MLP neurons of a small language model. Each row is named by its layer, matrix (gate and up: input weights) and neuron, and shows model dimensions 160-255. Each number is 500 + 40 x the weight over its row's rms, rounded and kept within 0 to 999. Numbers have three digits each. A neuron's up and down rows have the sign that makes its largest values positive.
After each neuron's rows, "fires on" lists the tokens most often at its 100 highest values on Wikipedia text that the model never trained on.

L4.gate85:494427477569618418510522535476484523518500545486546473537496512443499461490529492473538488567446522442551494469499473529537600543515500514491459526518511491427514514517507419510439460494453543548511538496480496572489522513450461370545521501495465524558458511527525509477475497434497455453
L4.up85:512551527534463408526514544520496487502402529467501451501563452455508510485517539490419562531516562483471556477458588542495520485524487537516527489501500559582475551482529546508517492531530427513485586512480476482551527484480496436534443493470428490535496531469534447437484508428529465472
fires on: " |", "|", "  "

L4.gate54:588542539483484495573477490508436498461491530456538464542490504479530474504448533469414489501605555555479525583471507518464529491496500483439558494488470464488462496478474492447474556527481544544538444487474529489592509511472507394571492570507476514487490527579545445512513559489459493402
L4.up54:469465516535526506496521553465527498557508489510520512410533472496496419568604547465500566500486467476429554452450540467434504484507525556524519485429439426531609529486492557513447469521532549475516485484545480544571519537514494446528540536439441436548515543491448458495547523513463480522
fires on: "ly", "-", "|", " out", "ally"

L2.gate105:622594481516524529526497504502469474511474509519456508497491426516528561485519496502551397525517481467525491533502497494483519554543522553515445421551431482496514476527429485565467516551526477475423443545448457517477471509465551516480531502473513578508447458573547461549534479484535494597
L2.up105:492410494503530435540534497498540499498509464391447423559559527441549553495526492498518529471469480523478510447442490552496520531503530470498537504486435539488424444481465519500481529518468515510506516550492469537525447414535531477478407476503451584538460443494473419483492502476544467591
fires on: "\"", "'"

L2.gate648:475491590488499472551444495539565542552439521476502493476544456496532390399572499532487522467534438531513542478468367499503468499507460559438441478540502552505480472547517503494534541460426480577433525520534504541474518447505542523468544498537471526418519547430425540439578491538506461403
L2.up648:462516448478529571550506583439491497534486500490556544456571519550542506531490587518503542487539501481562458516505494509421589479488533522459477463526453488456541571562534605555469524474532504504541452533442484519484499489504498567495419491519477431559486491552499534521539492478511487442
fires on: "-", "|"

L4.gate388:435509501599501531550552488566453502494495456479458454521500467519475578597521512484486490513533495561499533447512526492405512504523444485603491468465531462558422531543518445520522461492497528491487522529538553501531517455600519534493490462473480470594504561547421520466457490553556471524
L4.up388:470475495528474516477531557477487483576484514587496499538505552501514585539550441486550532493550521539544485469501475542447518529501554545416501419477574517503435476565370513532471512504556563418436510572518533522541520512518468465429481529488574564522506474536456506471479591424531489507
fires on: ".", "\"", "%"

L2.gate34:501437535515483538487528431504523459460479526450425572545505520541479467518560411452418506474510438536514508510442432525474448540500498566454504526603484502542439430457509508534499512495495498556448440558473521529544469488502544484551516465544449525542461517512515522539565510438446493380
L2.up34:543468497540488497499528504483569489524543493490509511488520484474557504505527549474520528474512459496516490516465541516520549552472451453463510499431486497502603471453517403490499444467551518510549508476550477516485471480532488563542586450500483450478546493521527457586555481517414504513
fires on: "-"

L2.gate200:570469551474460546589480504476486541521447474486467486558544466495484545490493530477591477542556444482508474400453457542490519526570440571509438499479503540491518492520558545540477477535497451539533516503465453577515411444484529504475534517505510511475480449489442535559489497501545470586
L2.up200:563465505570510418532525438492496496505480477416458434520540510460567544436563465464539423529560463514465494448482551531496511545527436461434496502503553540510492515492513483561482486506507492503528505450472526480505486487430537477515561484517528503543519490447481470488437507482498551619
fires on: "\"", "'", " team", " two", " one", "ther"

L2.gate129:427518551441522478557549473477523428496550553458564502564455501490497544489469453492509497479502563504471496473542497533526537504498462477477436441493499492464504566465548491510541460501520463493445526518426600507513433522502476499473437517448515459531458447475470461506524521433515445582
L2.up129:442571488539512492462488445513425495427474571516500534561454486472605534477452454537592509494529477467573487484509490557471589491505493539538468515478481461424469470453509548489563476516488484466444485521493477443531492510546477453498423465478598512539534449488489474445527570499519519523
fires on: "0", "|", "\n", "9", " The"

L7.gate187:534556502490499533540440458506456454591534478447471435546538554534559513422516506490459485489530455420501508479455484459435519543490537517446598503522541476613534448477533451484452559494516441483494476508500522516560447526510480466500528512470505531518517501521414509475522509476429527480
L7.up187:518501547521510603523503509540535445475530504500470420456478524475479472532499514449462480574536509531512413403619536523498515447516510492503534522522470509471474510507429426525558458517489476561470570566467450551495522554486540520508514525512532502506474485505499503526521580531397509555
fires on: "-", "'"

L7.gate135:533493557458511541586390557540561529484495487445476527490540459477539543470480532479556523535513518450505469474500479497501560497443536574491480534546572440510480442512465518476508509530494454543580511553535583540516473441512464543472480466529444527507551508484479503506494477433465480553
L7.up135:510514508477481511489474465510505463541544486464521469499467427454418459617509480539526477465425458452549476501496474566496481502497458511512486456507468575456474512519419461532471452542544505520544549445460531544486497551540524638536480484565486414527522542544490425438502519436446546575
fires on: "'", "–", "-", "nan"

L5.gate703:401526519494495430489462520520514571491509570454531513496519451459475516546436503429523485508522495484480461550418442486466529461479497527449480499563481482510576422465521525461531498492492504568434474434519540559483543559510419520572468460521453603594523515413539494434463473461421553516
L5.up703:514518488451408489524505474514463455541424474499404524480542515497439552558488575493499482475482464550483454551505544516447464457537534521516507512525466516436557518427427472433528513474505539548481491515463540469497510537477560529492509393536458507482591532470518475557531455514465472464
fires on: "–", "-", " to", " and"

L7.gate575:459486550540512527510460573493505478485488554482489459494504489492519469519477500473462508464468527530499609499485516509532534499490515497467494521513487488493568516522464521547519465521527549459530480442452585563447508572514556496548529463541532540462430492525510460471533567449506489468
L7.up575:471490534523502520503481556474505430390404543541426450573494502528557517514520507548479554463569553527522533520515533491499570533461475513499498528571500418534455495493499485460524410476560541493532486518551475483512553467544479497520466444480474461505531465477494481488576494505474465547
fires on: "|"